{"n_layer": 8, "d_model": 160, "n_head": 5, "n_kv_head": 1, "head_dim": 32, "d_mlp": 832, "vocab_size": 8192, "activation": "geglu", "norm": "rmsnorm", "norm_place": "pre", "norm_eps": 1e-06, "positions": "rope", "rope_base": 10000.0, "rope_fraction": 1.0, "qk_norm": false, "attn_scale": 0.177, "bias": "none", "tie_embeddings": true, "parallel_block": false, "extras": ["capped logits"], "init": "trunc", "init_std_qkv": 0.0539, "init_std_o": 0.0, "init_std_up": 0.0539, "init_std_down": 0.0, "optimizer": "cautious_adamw", "lr": 0.00134, "lr_mult_qkv": 0.7, "lr_mult_up": 0.777, "beta1": 0.9, "beta2": 0.99, "lr_head": 0.00774, "grad_clip": 1.0, "warmup_steps": 314, "schedule": "wsd", "decay_fraction": 0.624, "decay_shape": "linear", "final_lr_fraction": 0.0, "batch_tokens": [8192, 16384, 24576], "seq_len": 1024, "doc_mask": true, "train_tokens": 94110000, "steps": 6174, "dataset": "wikipedia_en"}
MLP neurons of a small language model. Each row is named by its layer, matrix (gate and up: input weights) and neuron, and shows model dimensions 16-143. Each number is 200 + 30 x the weight over its row's rms, rounded and kept within 0 to 999. A neuron's up and down rows have the sign that makes its largest values positive.
After each neuron's rows, "fires on" lists the tokens most often at its 100 highest values on Wikipedia text that the model never trained on. A number after a token or word is its count.

L2.gate634,209,219,220,178,208,242,246,243,184,220,193,160,201,179,192,190,205,125,217,234,179,193,168,207,202,191,149,247,207,231,200,259,144,175,179,183,169,191,226,207,125,221,189,197,242,233,211,218,167,177,198,214,175,195,186,216,182,233,179,223,196,212,201,144,180,181,241,201,212,229,195,185,211,176,219,186,217,222,240,228,230,229,110,225,215,229,253,180,214,190,193,203,210,230,127,203,185,210,203,204,193,237,194,216,224,210,194,200,220,217,162,234,193,160,174,268,223,199,149,238,184,201,259,174,174,136,285,201
L2.up634,168,213,155,194,229,143,176,245,199,206,134,180,172,208,132,159,204,158,217,172,201,210,185,203,234,175,167,181,150,145,210,202,194,223,180,240,215,180,203,215,161,187,184,178,152,183,204,191,170,176,143,158,205,215,238,208,232,192,228,226,192,218,212,155,174,193,211,213,287,191,149,239,200,191,242,168,222,230,185,203,181,191,199,211,232,141,244,236,231,239,188,194,241,130,231,237,212,198,179,191,200,226,233,205,201,221,212,214,230,198,216,230,213,246,160,230,196,230,228,250,230,229,157,188,179,202,258,156
fires on: " from" 14, "at" 12, "ul" 11, "ion" 6, "p" 5, "ps" 4

L2.gate167,198,206,206,223,145,180,154,207,198,236,155,209,193,211,199,214,160,281,192,147,200,225,221,200,188,195,259,212,183,209,205,175,176,225,215,220,234,195,195,197,181,187,187,235,194,206,237,195,174,237,194,222,177,235,213,147,263,293,201,200,206,198,201,182,247,165,197,217,163,210,241,231,204,210,181,231,183,162,188,182,228,229,212,217,213,232,148,181,177,202,191,198,235,225,194,156,217,215,197,197,204,222,186,212,190,160,151,234,261,161,258,249,194,215,235,222,231,153,174,202,176,193,192,128,174,188,201,201
L2.up167,176,206,212,186,209,225,205,170,172,192,243,213,212,193,197,186,222,205,139,198,185,194,223,181,188,196,180,188,163,191,194,208,174,136,189,135,198,213,256,156,157,223,221,252,206,232,193,227,144,236,206,199,223,188,157,194,221,231,228,137,162,210,198,210,215,158,182,194,176,219,196,251,215,220,198,169,236,159,204,215,246,282,198,252,222,184,177,214,229,271,218,232,215,165,123,204,162,164,194,203,168,194,169,220,197,177,226,143,202,200,128,226,211,227,202,219,174,191,181,207,236,181,254,122,187,199,224,192
fires on: " them" 15, "re" 14, "de" 13, "ne" 12, " him" 10

L2.gate67,209,195,157,192,142,218,213,169,239,175,167,150,169,184,195,227,260,209,210,191,186,259,217,191,158,194,165,223,198,212,230,167,252,217,221,127,180,199,195,186,179,205,214,240,162,204,240,202,148,206,158,165,257,198,148,213,213,156,217,213,182,147,162,160,226,197,166,227,229,188,223,207,190,213,185,193,242,187,201,222,186,241,208,191,196,207,195,149,220,179,185,259,139,216,156,169,213,211,214,160,171,198,146,170,173,189,191,214,248,188,201,180,238,176,226,178,152,238,199,177,267,144,197,269,198,168,180,213
L2.up67,183,208,224,221,185,212,197,207,180,184,244,191,154,181,180,266,221,216,268,189,205,177,219,187,190,117,164,242,188,168,213,170,226,182,227,137,243,214,234,218,215,243,174,227,179,212,167,198,200,177,182,166,222,202,189,177,202,176,212,195,164,236,185,175,250,240,207,167,223,206,240,210,203,234,181,210,243,195,212,188,211,187,194,173,219,239,243,135,153,184,228,148,154,222,187,196,177,185,223,190,179,177,239,167,209,235,139,158,195,170,159,241,120,213,266,213,143,208,169,160,246,142,191,214,224,192,188,171
fires on: " John" 25, " William" 9, " James" 7, " Louis" 7, " Saint" 6, " Robert" 5

L2.gate207,157,218,183,208,152,196,238,213,229,180,181,238,187,258,219,163,170,161,186,176,183,216,238,226,215,196,219,198,222,161,167,197,191,186,203,196,229,198,205,229,157,235,154,209,250,199,221,186,241,239,209,184,156,198,208,186,234,237,218,260,213,182,189,172,252,216,218,149,164,160,205,207,193,185,162,231,137,174,208,218,199,162,195,216,239,238,225,195,212,232,188,149,200,136,214,183,232,226,196,202,146,210,143,212,153,182,138,187,223,198,217,235,191,153,240,184,211,180,193,120,226,173,215,266,186,216,201,228
L2.up207,125,253,217,213,170,168,177,211,202,180,184,231,225,195,231,165,225,170,159,189,143,231,217,195,226,193,194,154,202,198,203,206,175,222,206,231,221,149,210,240,184,224,190,242,291,162,264,204,225,204,191,216,164,186,213,180,228,193,186,214,180,186,181,155,206,238,185,150,147,209,228,176,184,158,170,226,143,183,211,206,161,121,202,222,213,198,227,188,200,190,204,151,176,162,221,202,234,233,218,209,170,195,181,198,143,172,154,170,202,179,237,238,192,143,227,259,230,195,173,148,207,174,214,265,228,187,180,221
fires on: "et" 18, "oc" 15, "fa" 13, "ham" 9, "ac" 7, "fer" 6

L2.gate53,190,196,224,252,258,158,178,209,243,282,152,166,215,203,118,261,239,199,220,155,194,222,219,224,199,263,176,211,189,232,202,194,191,165,201,203,207,226,217,211,218,240,202,252,210,219,156,226,217,233,193,210,210,164,226,169,234,201,206,211,247,222,208,189,167,147,213,217,202,170,169,233,210,222,213,204,216,215,262,210,211,142,220,179,234,211,190,160,149,212,238,206,194,204,249,151,165,199,179,266,233,181,178,180,206,230,175,194,192,198,209,229,212,206,192,217,206,229,197,255,198,183,178,131,239,163,224,200
L2.up53,166,238,180,196,203,184,247,236,216,183,177,131,172,203,201,211,215,195,158,218,197,137,248,167,208,201,229,197,188,221,182,206,201,183,200,137,183,203,168,176,235,193,216,206,179,195,166,243,165,223,166,209,178,183,213,191,208,149,223,244,198,178,215,196,168,216,198,200,233,247,210,227,158,222,224,204,196,194,164,209,199,171,222,183,160,175,187,207,182,159,177,154,139,232,179,208,270,254,173,181,179,222,226,216,222,237,197,200,187,141,172,215,152,204,186,232,142,148,236,227,250,189,257,167,205,219,208,262
fires on: "ated" 31, "ul" 6, "ates" 6, "use" 6, " States" 6

L2.gate10,142,176,224,203,232,208,188,218,148,244,205,159,219,162,163,195,171,225,181,224,232,157,230,280,239,235,185,190,167,198,206,179,211,211,183,225,203,215,208,245,176,206,205,191,205,223,240,159,209,206,236,224,147,190,173,176,199,187,152,205,219,153,250,215,284,214,206,154,173,168,198,197,195,153,214,218,221,166,245,175,159,227,181,242,190,200,195,213,221,181,195,208,215,256,176,214,246,187,156,240,162,212,160,176,151,200,222,211,217,207,216,183,222,224,189,125,189,160,193,167,169,206,254,184,247,188,229,145
L2.up10,202,205,189,222,226,233,175,184,219,228,224,263,173,198,206,214,202,194,238,220,190,216,233,224,178,178,243,181,199,236,178,195,165,193,192,172,223,221,225,190,205,178,190,169,225,242,227,151,217,192,202,212,180,210,253,202,181,155,191,235,151,214,255,223,222,209,197,139,131,174,220,164,199,228,161,226,187,210,164,264,262,219,196,207,241,225,267,249,222,119,238,215,142,210,211,199,248,208,174,216,135,237,172,186,210,175,240,156,194,177,198,159,162,198,239,175,230,179,186,193,204,163,204,202,197,224,182,204
fires on: "z" 19, "ja" 15, "k" 10, "j" 5, "ko" 5

L2.gate795,206,193,235,166,194,240,244,187,187,241,254,237,146,212,191,220,236,195,201,172,206,253,193,212,224,239,167,176,236,218,270,153,236,238,140,280,159,209,200,191,217,192,221,210,237,230,185,200,155,202,215,183,199,207,177,183,202,221,225,240,256,164,198,163,153,184,177,236,211,216,187,216,172,219,231,204,169,196,195,205,274,212,159,207,176,183,158,236,216,132,158,203,179,203,135,217,152,170,208,196,204,182,166,214,206,191,242,140,208,237,183,232,198,199,202,130,190,230,196,164,242,174,198,189,151,234,173,163
L2.up795,213,212,241,210,200,199,163,171,190,171,234,239,190,175,185,209,234,194,145,152,202,231,203,209,203,297,167,192,210,216,190,191,160,180,218,214,220,268,188,231,210,211,168,195,155,198,197,227,105,235,171,198,198,264,135,181,231,204,216,181,268,179,191,216,247,210,166,222,160,222,182,147,219,188,181,226,205,202,151,149,195,201,179,233,188,212,132,217,179,172,176,263,170,231,211,235,209,226,189,214,175,192,168,201,168,206,232,160,185,250,202,203,173,151,234,178,190,198,202,156,188,139,184,191,178,248,158,195
fires on: "mo" 16, " Ju" 14, " Po" 12, " Bo" 11, "m" 4, " Va" 4

L2.gate440,189,149,256,232,150,188,228,199,264,180,201,176,245,193,211,227,210,162,190,237,176,209,172,182,219,227,182,205,184,211,173,157,138,226,197,203,195,213,188,221,198,170,169,181,187,208,184,223,173,191,177,183,231,196,205,179,217,178,198,183,180,217,216,230,225,206,253,185,185,185,179,176,152,170,193,215,185,180,204,202,178,188,256,196,217,154,193,232,193,275,161,158,224,149,174,220,167,230,191,217,214,168,264,247,202,206,216,205,222,223,160,222,177,192,198,185,188,132,184,270,278,243,181,258,199,194,218,171
L2.up440,262,193,293,171,192,247,222,205,180,166,152,175,177,180,201,208,155,178,186,269,197,190,201,208,179,239,219,212,217,191,206,199,186,237,214,207,138,199,204,181,205,192,198,180,191,174,219,233,192,199,206,181,172,223,173,241,192,205,175,184,185,199,185,196,230,179,259,215,203,154,204,199,130,227,172,167,190,203,230,171,190,209,182,183,225,210,168,207,235,179,142,169,190,127,195,215,239,230,223,173,257,209,205,216,208,203,219,151,183,232,173,197,139,190,170,194,204,205,235,273,208,245,170,190,191,170,241,201
fires on: "ber" 25, "on" 9, "be" 7, "eller" 7, "D" 6, "is" 5

L2.gate321,200,211,246,174,223,194,253,195,184,198,169,238,144,215,178,209,227,163,205,180,236,245,174,155,233,212,155,203,198,187,240,240,213,218,168,211,186,188,248,227,208,202,193,186,180,188,208,251,195,215,232,169,219,195,233,134,195,184,220,143,225,221,242,207,211,191,159,158,186,201,193,177,231,212,214,141,227,238,248,188,211,168,213,254,138,214,177,197,160,314,185,211,173,145,185,135,154,141,192,195,198,204,154,202,184,242,189,138,150,192,209,206,219,239,234,240,179,164,198,180,184,190,191,229,212,228,177,196
L2.up321,226,256,229,190,180,214,202,164,248,216,158,249,205,240,134,207,234,180,197,212,163,268,122,224,197,237,158,241,267,238,253,203,223,177,172,235,184,237,211,204,220,184,257,180,165,189,197,208,147,212,232,235,213,154,196,184,156,170,225,224,166,250,149,170,230,191,194,181,210,162,190,220,217,225,179,198,181,203,167,225,232,156,199,242,237,192,179,211,229,199,173,189,168,158,212,189,181,241,160,199,227,178,175,176,201,199,167,166,170,227,206,152,184,182,198,184,265,183,220,248,242,190,214,246,205,203,194,213
fires on: "li" 43, "2" 17, " bi" 11, "ci" 5, "di" 4

L2.gate70,192,219,225,204,179,211,184,211,185,202,183,198,230,249,198,210,193,206,245,207,189,239,240,183,207,195,211,142,179,168,187,191,215,172,202,173,194,196,134,205,211,173,215,158,221,239,121,194,203,151,185,274,252,195,279,216,277,177,197,196,219,186,234,227,175,213,216,171,226,211,138,254,184,173,177,182,202,204,166,249,232,147,198,197,122,219,242,216,148,184,176,189,178,236,219,244,181,190,201,168,233,213,255,229,209,226,169,205,245,180,203,216,165,198,197,204,192,246,122,187,251,189,162,170,237,219,148,157
L2.up70,180,177,207,146,207,172,176,211,230,214,160,173,191,149,195,257,205,209,151,179,202,173,170,171,226,183,160,227,174,193,182,215,175,203,231,207,258,188,166,240,204,213,183,205,203,185,197,224,253,211,185,189,176,165,165,221,171,199,205,142,196,171,172,227,201,203,187,189,196,143,187,206,181,191,186,240,195,200,163,110,194,222,273,225,264,174,218,240,185,210,198,213,220,132,197,210,229,205,191,206,180,215,202,164,212,222,199,173,180,198,184,236,173,156,189,198,262,153,209,207,204,197,168,194,218,206,272,179
fires on: " |" 68, ";" 23, "ster" 4

L2.gate243,202,194,209,255,175,249,191,175,213,227,220,172,197,207,215,181,164,232,189,194,189,133,247,248,273,227,217,176,229,147,213,214,258,192,118,176,158,230,236,169,198,223,220,269,227,194,203,222,172,156,211,188,221,224,228,193,229,251,244,215,243,226,190,138,199,170,176,255,203,184,213,193,224,197,238,243,192,199,221,185,206,220,151,184,217,208,210,203,174,169,195,215,191,214,190,144,177,173,228,193,213,253,224,160,252,199,248,213,173,209,161,175,186,238,211,242,233,244,210,193,171,220,210,231,211,149,188,164
L2.up243,184,187,241,187,177,231,234,157,199,212,217,255,201,242,231,250,212,255,213,230,203,144,190,216,207,217,182,194,152,221,143,232,184,125,172,175,237,207,207,180,171,288,190,176,192,222,199,211,227,226,180,203,189,199,157,211,200,201,224,218,198,211,177,208,217,165,264,185,202,219,200,175,229,248,168,174,192,204,221,237,223,234,200,170,168,200,193,163,130,188,182,170,172,228,197,185,252,169,225,236,164,257,255,192,216,189,216,165,214,217,197,222,208,205,184,187,201,209,223,217,184,187,252,191,239,191,222,193
fires on: "c" 47, "p" 12, " Red" 8, "v" 5, " red" 5

L2.gate494,167,206,194,205,191,185,202,242,264,249,174,193,198,188,284,260,183,231,216,191,262,238,162,210,160,203,201,255,200,208,188,161,186,164,238,212,178,197,197,198,190,149,201,172,232,139,237,210,196,196,181,219,185,176,117,164,194,176,224,151,174,209,216,245,233,228,209,196,186,181,167,228,197,239,226,211,214,168,205,141,243,144,216,185,183,206,257,206,176,144,167,200,211,225,155,211,273,193,219,186,210,209,189,193,196,203,199,237,145,164,176,253,180,204,174,238,195,181,242,176,184,177,176,183,146,215,165,229
L2.up494,222,180,191,262,155,159,208,209,175,172,163,196,212,196,270,209,173,230,160,192,224,240,208,171,195,215,164,232,253,181,201,227,174,164,184,206,258,135,227,145,206,211,200,224,225,230,210,159,222,213,131,169,148,168,194,194,151,201,177,238,193,230,187,211,191,207,165,230,217,238,162,184,201,196,195,177,191,189,200,195,166,185,180,147,195,195,198,229,179,224,174,183,217,213,158,179,150,180,195,184,211,228,225,200,189,187,184,257,218,197,206,245,185,149,215,247,196,242,201,230,164,210,203,202,260,174,207,249
fires on: "0" 34, " video" 11, " album" 9, "tion" 7, " Award" 4, "et" 4

L2.gate672,230,199,152,207,190,262,224,153,209,211,181,196,187,211,233,186,184,280,186,219,190,158,165,196,146,180,206,211,185,182,242,186,186,212,190,163,147,193,231,194,222,172,189,193,194,187,127,190,233,198,225,199,173,193,179,189,210,250,221,223,213,217,188,152,167,155,178,204,253,161,163,246,222,183,184,199,176,199,201,156,157,248,162,224,201,238,235,164,133,205,181,187,193,183,177,202,133,206,197,202,236,162,192,174,205,195,182,187,230,199,251,219,206,181,190,168,256,237,201,224,185,212,207,245,217,160,206,207
L2.up672,231,207,136,239,183,233,200,121,207,181,203,225,179,194,217,182,167,255,172,207,186,140,190,201,157,186,210,225,220,167,241,180,193,209,230,147,144,176,228,195,196,170,170,162,168,151,127,234,222,213,215,185,208,208,165,196,185,218,226,216,210,222,179,171,188,192,143,222,219,159,176,214,214,210,194,168,159,181,171,178,182,224,187,219,193,219,213,183,191,185,165,183,199,195,179,164,129,211,113,158,245,156,162,194,185,198,180,168,228,184,225,207,203,163,238,189,261,226,212,203,183,215,200,259,192,164,230,222
fires on: " No" 41, "C" 11, "No" 6, " C" 6, " Jan" 5

L2.gate254,182,221,135,212,224,176,228,229,211,199,184,189,229,202,180,196,281,252,198,154,176,218,200,179,192,190,186,190,221,195,241,208,193,218,180,241,214,244,172,192,210,197,165,238,221,198,221,173,160,192,195,171,208,213,161,199,182,223,119,222,175,152,199,207,193,168,184,175,177,216,231,139,202,173,201,195,207,134,209,189,217,239,194,200,212,201,204,180,169,208,151,246,200,196,230,188,153,187,169,205,188,213,199,230,147,124,271,234,208,185,211,177,176,179,212,178,240,267,159,232,211,178,143,185,171,180,208,221
L2.up254,129,240,164,216,263,168,203,239,167,190,188,253,220,179,141,188,200,223,194,197,165,225,179,162,174,217,176,162,193,191,230,189,178,182,211,221,219,189,194,199,261,188,209,197,203,267,218,173,158,205,156,150,176,196,175,196,173,155,210,229,167,186,148,177,216,193,207,213,179,206,184,137,236,210,210,210,164,164,244,176,192,154,178,226,220,202,233,213,120,212,271,205,247,129,222,226,152,177,187,197,188,209,218,231,189,226,180,194,209,118,220,197,187,188,230,212,203,198,179,226,238,227,154,174,191,190,225,227
fires on: " population" 16, "ies" 14, "ology" 8, " city" 7, " country" 5, "ean" 5

L2.gate409,180,240,181,292,208,186,237,158,185,225,206,189,182,199,170,140,186,216,194,180,203,224,229,184,201,222,189,223,135,212,214,194,158,184,208,164,222,193,210,206,191,220,197,178,186,166,212,213,258,185,199,119,176,234,162,175,199,219,171,124,170,145,196,199,160,175,159,209,226,182,208,180,223,224,218,126,229,199,189,202,130,211,236,149,175,193,142,167,208,198,205,231,217,185,196,192,213,226,184,181,213,155,244,209,199,250,209,210,243,174,260,232,162,187,174,182,179,223,215,233,178,238,180,198,231,140,247,224
L2.up409,218,180,163,217,244,216,205,179,227,239,193,158,211,173,168,211,171,221,168,227,213,166,220,196,175,196,180,161,181,173,163,218,217,199,200,238,213,161,167,158,236,191,229,236,214,202,252,215,233,257,205,192,213,204,219,196,168,166,215,199,154,184,185,192,144,176,227,212,232,205,143,192,212,261,215,170,186,142,172,130,168,208,213,202,214,221,181,191,138,257,215,198,207,190,189,223,211,199,164,245,175,194,290,214,176,217,174,230,291,170,194,187,205,196,226,171,206,281,202,198,164,230,219,223,164,240,210,197
fires on: " |" 36, ":" 16, "s" 10, " –" 8

L2.gate783,160,179,186,203,236,196,211,174,211,230,168,177,167,161,217,205,222,202,231,220,216,185,213,204,176,210,178,229,180,283,200,172,212,210,152,232,227,234,199,208,194,175,185,168,252,171,213,207,198,244,253,184,222,205,185,173,199,219,191,138,201,258,212,161,171,197,203,237,209,226,170,228,187,246,183,194,174,201,274,141,186,143,237,221,179,222,186,157,205,235,202,181,156,153,207,163,180,225,210,212,219,155,224,161,182,159,224,179,198,188,216,229,220,245,200,230,113,208,216,231,222,196,207,184,208,160,199,213
L2.up783,170,207,177,186,199,209,252,219,189,184,212,149,263,211,186,186,146,178,233,148,234,212,172,145,215,190,177,213,202,202,197,213,167,173,181,196,233,214,179,243,136,173,238,244,207,189,197,177,189,176,193,166,196,176,162,180,125,200,187,197,257,209,155,219,233,198,207,211,242,220,185,212,244,243,199,228,147,160,222,166,177,121,199,176,209,190,207,284,215,261,208,196,183,168,191,228,229,190,181,199,225,244,238,196,171,200,233,210,248,238,210,235,188,171,154,194,167,259,192,206,258,198,218,194,170,193,220,166
fires on: "ry" 47, "dy" 20, "ries" 8, "ence" 5

L2.gate289,153,144,217,146,206,165,202,231,197,217,197,177,226,197,206,182,211,153,158,192,213,206,175,201,182,202,238,187,220,229,210,175,170,110,217,230,227,188,215,233,233,186,207,270,212,200,175,214,166,202,191,212,237,192,202,177,194,216,160,209,143,249,217,148,213,224,164,172,184,256,167,205,199,189,236,210,189,210,219,167,180,171,181,213,257,156,184,268,209,190,232,194,187,204,190,223,212,155,223,285,217,181,207,201,212,230,246,211,233,166,217,203,179,199,189,218,198,168,191,181,186,208,165,175,211,234,161,212
L2.up289,231,149,183,187,155,212,221,171,240,216,209,216,165,225,205,190,184,197,181,187,246,215,192,199,202,232,241,207,196,214,314,191,224,187,189,251,167,212,197,240,177,162,179,222,155,168,204,234,205,214,194,209,203,197,188,153,199,264,200,199,175,227,222,172,241,184,203,203,192,211,209,239,243,208,180,210,214,219,182,139,198,212,192,217,240,221,134,212,249,148,243,225,260,205,147,227,226,183,232,204,202,173,196,210,185,226,254,190,258,209,221,203,235,189,226,224,196,266,201,238,204,216,147,195,169,223,185,221
fires on: "re" 38, "de" 14, "pe" 13, "le" 7, "no" 5, "se" 5

L2.gate382,185,167,234,210,193,234,231,234,214,224,212,193,179,204,274,157,208,218,217,201,187,208,196,214,261,172,272,271,195,183,199,153,188,167,158,187,207,233,213,174,206,165,198,254,222,206,211,187,231,269,185,232,223,226,254,192,223,178,188,230,207,172,218,207,204,193,229,195,198,184,251,193,171,249,217,224,180,168,186,248,153,160,182,192,250,195,193,204,185,181,167,134,223,213,203,192,216,180,223,255,213,210,211,147,200,255,179,207,149,235,206,187,176,219,201,171,173,132,184,248,159,191,175,206,224,195,193,205
L2.up382,183,165,195,169,183,204,225,226,201,263,231,176,151,210,194,176,214,199,210,175,163,169,200,181,288,229,222,245,215,156,179,190,231,236,168,220,190,177,227,188,221,161,215,244,224,178,174,179,207,264,152,215,190,184,210,220,170,201,207,271,209,205,241,206,194,207,203,203,124,195,190,174,193,235,177,195,200,223,202,195,213,201,161,170,226,184,194,224,209,191,160,196,211,212,139,192,189,187,195,236,165,240,188,139,177,258,235,200,200,215,211,178,203,217,147,147,176,232,215,180,190,257,178,189,225,212,196,217
fires on: "gg" 29, "mb" 27, "mm" 8, "min" 8, "pp" 8

L2.gate80,161,226,214,182,113,193,197,232,241,252,139,202,201,183,169,204,231,232,185,152,216,262,240,203,216,214,189,220,208,211,194,204,197,140,162,161,162,191,189,138,221,145,176,239,182,220,207,213,218,249,211,221,229,182,204,204,194,266,177,197,174,193,195,181,176,184,214,147,190,201,225,237,237,162,225,148,178,169,154,205,191,196,150,228,198,188,233,213,186,210,241,224,197,163,140,195,183,178,219,189,193,198,189,171,185,164,220,201,202,207,225,242,252,213,167,194,140,182,157,242,160,193,192,178,219,213,201,261
L2.up80,164,159,189,198,201,197,212,232,169,222,216,186,214,237,223,165,210,140,188,205,237,188,176,222,177,194,260,174,200,231,253,153,226,234,205,233,180,205,144,161,234,204,179,182,189,206,215,256,142,191,243,164,172,187,178,210,249,236,262,189,140,272,211,166,249,186,179,199,190,202,189,198,227,253,160,187,158,208,147,130,200,156,210,218,180,194,180,262,172,132,176,179,186,202,205,253,179,194,208,216,262,191,205,212,205,214,212,163,186,178,187,239,196,192,218,182,190,185,198,239,229,227,193,142,188,192,225,176
fires on: "de" 52, "no" 9, "re" 9, "ne" 9, "num" 5

L2.gate477,189,209,196,202,186,200,174,171,225,153,200,270,192,181,176,220,200,230,159,190,198,217,211,228,235,168,173,203,212,201,197,198,166,201,214,211,245,217,212,194,198,160,195,176,224,228,191,183,220,214,194,238,198,213,237,224,278,231,158,139,193,220,272,238,279,188,216,224,161,180,230,214,176,180,219,213,191,225,204,177,190,202,220,140,200,227,233,262,223,183,215,166,193,166,210,197,226,251,203,230,245,222,153,217,148,159,227,225,227,234,218,200,200,175,226,237,192,230,227,226,237,188,190,176,218,290,234,206
L2.up477,209,215,212,215,190,176,210,233,171,224,203,149,234,236,229,216,143,242,244,231,159,177,204,213,162,175,240,176,170,168,181,193,196,183,195,205,266,149,218,149,201,201,215,176,150,126,191,214,195,156,248,173,218,237,168,205,168,178,208,253,160,215,176,172,212,207,175,183,201,228,155,241,278,243,205,234,158,144,217,226,164,161,197,181,173,188,196,193,241,148,178,215,231,132,189,222,162,214,233,214,160,181,263,209,232,198,173,209,196,180,149,237,228,218,176,184,168,187,172,215,175,204,195,173,232,162,219,169
fires on: "ia" 40, "ry" 16, "ham" 10, "ton" 7, "i" 4

L2.gate677,208,201,196,204,241,235,200,201,251,193,198,176,211,176,233,233,175,202,176,210,163,166,215,173,201,167,192,225,223,115,176,289,241,204,193,235,163,177,155,138,162,190,183,179,181,188,192,237,196,212,198,207,253,226,164,222,177,250,214,169,172,160,231,269,192,165,204,194,229,151,199,204,208,165,258,179,234,231,156,226,174,181,192,233,206,183,261,178,201,176,184,128,159,180,206,205,222,195,185,202,230,220,194,226,173,192,162,173,204,182,206,151,188,154,213,182,172,218,162,147,178,223,204,196,191,236,241,229
L2.up677,173,220,196,155,181,294,208,191,157,277,201,205,164,213,185,190,187,242,224,185,187,178,181,200,192,200,172,256,220,187,243,196,185,251,219,207,152,196,231,179,227,198,153,265,175,194,208,175,194,203,190,192,198,206,216,211,198,202,188,200,253,237,174,219,226,163,213,228,145,198,183,192,179,182,227,146,220,156,242,187,177,187,163,216,210,217,210,204,173,205,224,232,203,221,185,175,173,217,231,169,216,167,163,147,155,247,185,239,170,167,225,193,170,181,241,194,191,152,151,169,194,176,210,178,135,176,226,256
fires on: " as" 76, " Prince" 4

L2.gate612,237,216,216,230,180,236,244,202,226,176,144,219,171,194,227,248,232,199,209,190,203,173,274,197,218,182,146,157,224,203,184,193,182,181,192,198,203,225,245,171,186,160,176,231,226,165,195,173,226,235,179,183,171,230,227,210,219,162,167,214,197,216,273,223,212,165,181,209,199,237,124,217,172,169,192,231,188,245,215,244,180,180,161,217,175,197,221,227,177,135,216,161,178,171,247,192,185,186,220,194,195,268,261,211,181,203,162,186,221,188,215,217,189,217,171,206,158,147,196,151,118,208,273,211,235,254,191,194
L2.up612,252,234,214,164,155,231,185,194,189,202,182,199,198,240,155,219,185,210,204,179,146,181,218,199,178,173,206,189,185,211,153,174,200,254,170,184,200,204,190,154,197,191,199,215,202,231,194,181,238,205,184,168,203,140,215,203,209,168,198,204,239,212,229,195,186,189,218,217,147,192,178,206,209,197,158,205,183,203,223,200,119,124,134,161,230,221,226,155,207,216,207,170,174,249,249,175,175,192,207,156,178,184,171,207,199,175,218,198,229,284,229,185,125,211,208,211,181,254,180,193,196,187,203,194,187,188,174,204
fires on: "ad" 16, " Home" 11, " Second" 10, " First" 9, " Gu" 5

L2.gate331,160,185,202,214,218,203,206,158,220,184,211,238,118,179,194,198,228,221,209,151,207,253,254,171,179,205,206,208,182,172,179,132,239,208,189,246,184,231,194,186,188,175,245,212,192,172,244,177,198,188,188,236,188,167,227,156,169,277,227,184,255,182,218,187,219,158,207,192,127,192,203,208,150,204,209,207,170,167,245,237,212,196,185,237,220,170,183,223,263,264,179,213,199,160,182,155,196,249,160,194,198,192,211,153,184,208,186,179,199,230,202,234,212,194,129,170,206,286,207,188,211,262,228,184,247,224,173,176
L2.up331,177,229,198,195,175,150,159,180,225,221,224,219,212,191,178,184,216,132,233,178,222,251,182,191,272,233,194,167,190,219,145,188,213,207,182,197,252,172,198,231,147,206,260,180,197,201,207,214,257,207,188,182,182,180,205,222,220,122,158,200,208,226,198,188,241,216,177,163,235,171,219,237,211,143,191,224,177,190,187,191,155,147,204,182,210,222,175,220,135,188,221,151,214,218,252,199,239,216,203,195,190,209,230,233,229,229,235,199,204,228,250,229,203,240,192,165,198,216,217,182,213,202,198,199,198,200,186,130
fires on: "na" 31, "da" 30, "va" 7, "ga" 7, "mit" 5

L2.gate419,166,207,195,185,177,163,187,215,220,191,223,146,192,163,252,170,174,197,200,203,203,216,228,213,221,202,213,203,206,203,185,185,170,177,196,232,131,211,235,238,248,222,152,138,250,195,197,220,241,172,214,172,197,175,203,180,231,160,198,142,186,182,183,184,239,180,164,133,195,241,145,235,181,129,209,235,173,182,238,260,230,190,199,188,178,150,221,239,214,192,212,191,195,173,181,199,175,183,154,220,152,241,185,186,225,247,185,171,200,190,181,186,169,179,169,176,213,240,174,126,153,191,187,197,190,250,191,234
L2.up419,236,238,226,198,168,125,198,228,178,152,185,204,181,180,186,175,179,203,176,222,252,254,217,188,185,227,193,180,183,237,147,233,168,193,235,236,171,199,192,174,220,210,235,140,165,216,204,236,244,150,162,184,191,199,193,150,198,168,227,152,204,188,223,219,189,225,232,147,195,188,238,166,176,215,201,151,188,208,193,238,182,124,212,156,208,156,280,227,213,209,167,223,207,174,214,190,162,189,173,190,200,244,186,196,194,217,155,156,185,168,212,184,176,185,216,240,231,254,214,146,172,187,130,178,185,196,192,221
fires on: ";" 13, "en" 10, "ot" 9, "ox" 8, "aga" 6, "n" 6

L2.gate387,193,163,216,191,249,216,177,251,175,203,261,215,146,146,251,168,211,196,230,181,189,206,214,170,241,153,215,169,208,201,196,189,192,188,193,199,210,181,178,241,185,173,198,199,213,146,178,187,219,245,213,179,177,201,179,225,193,200,161,204,210,126,224,192,193,155,217,210,121,223,203,241,186,227,151,195,233,202,237,186,249,196,176,196,193,208,192,149,145,182,162,154,196,244,190,142,217,152,240,248,223,244,205,195,202,152,225,277,156,194,202,203,214,182,233,214,208,217,220,219,169,214,200,190,189,245,201,277
L2.up387,181,257,171,164,177,196,232,213,201,281,199,265,225,170,185,224,220,255,192,208,190,242,186,184,163,166,205,178,200,164,206,165,164,208,156,173,212,192,99,187,250,215,169,195,221,163,217,187,197,189,232,182,195,216,205,232,159,208,165,220,150,255,211,212,228,159,206,225,199,256,190,216,189,179,179,169,166,230,135,194,220,227,200,230,192,219,172,230,192,203,257,221,219,173,219,172,163,176,160,221,222,233,260,202,204,239,209,197,173,177,174,203,227,194,181,185,204,179,172,223,176,176,185,262,209,141,227,220
fires on: " life" 21, "ance" 16, "ness" 7, "ology" 5, " Fame" 4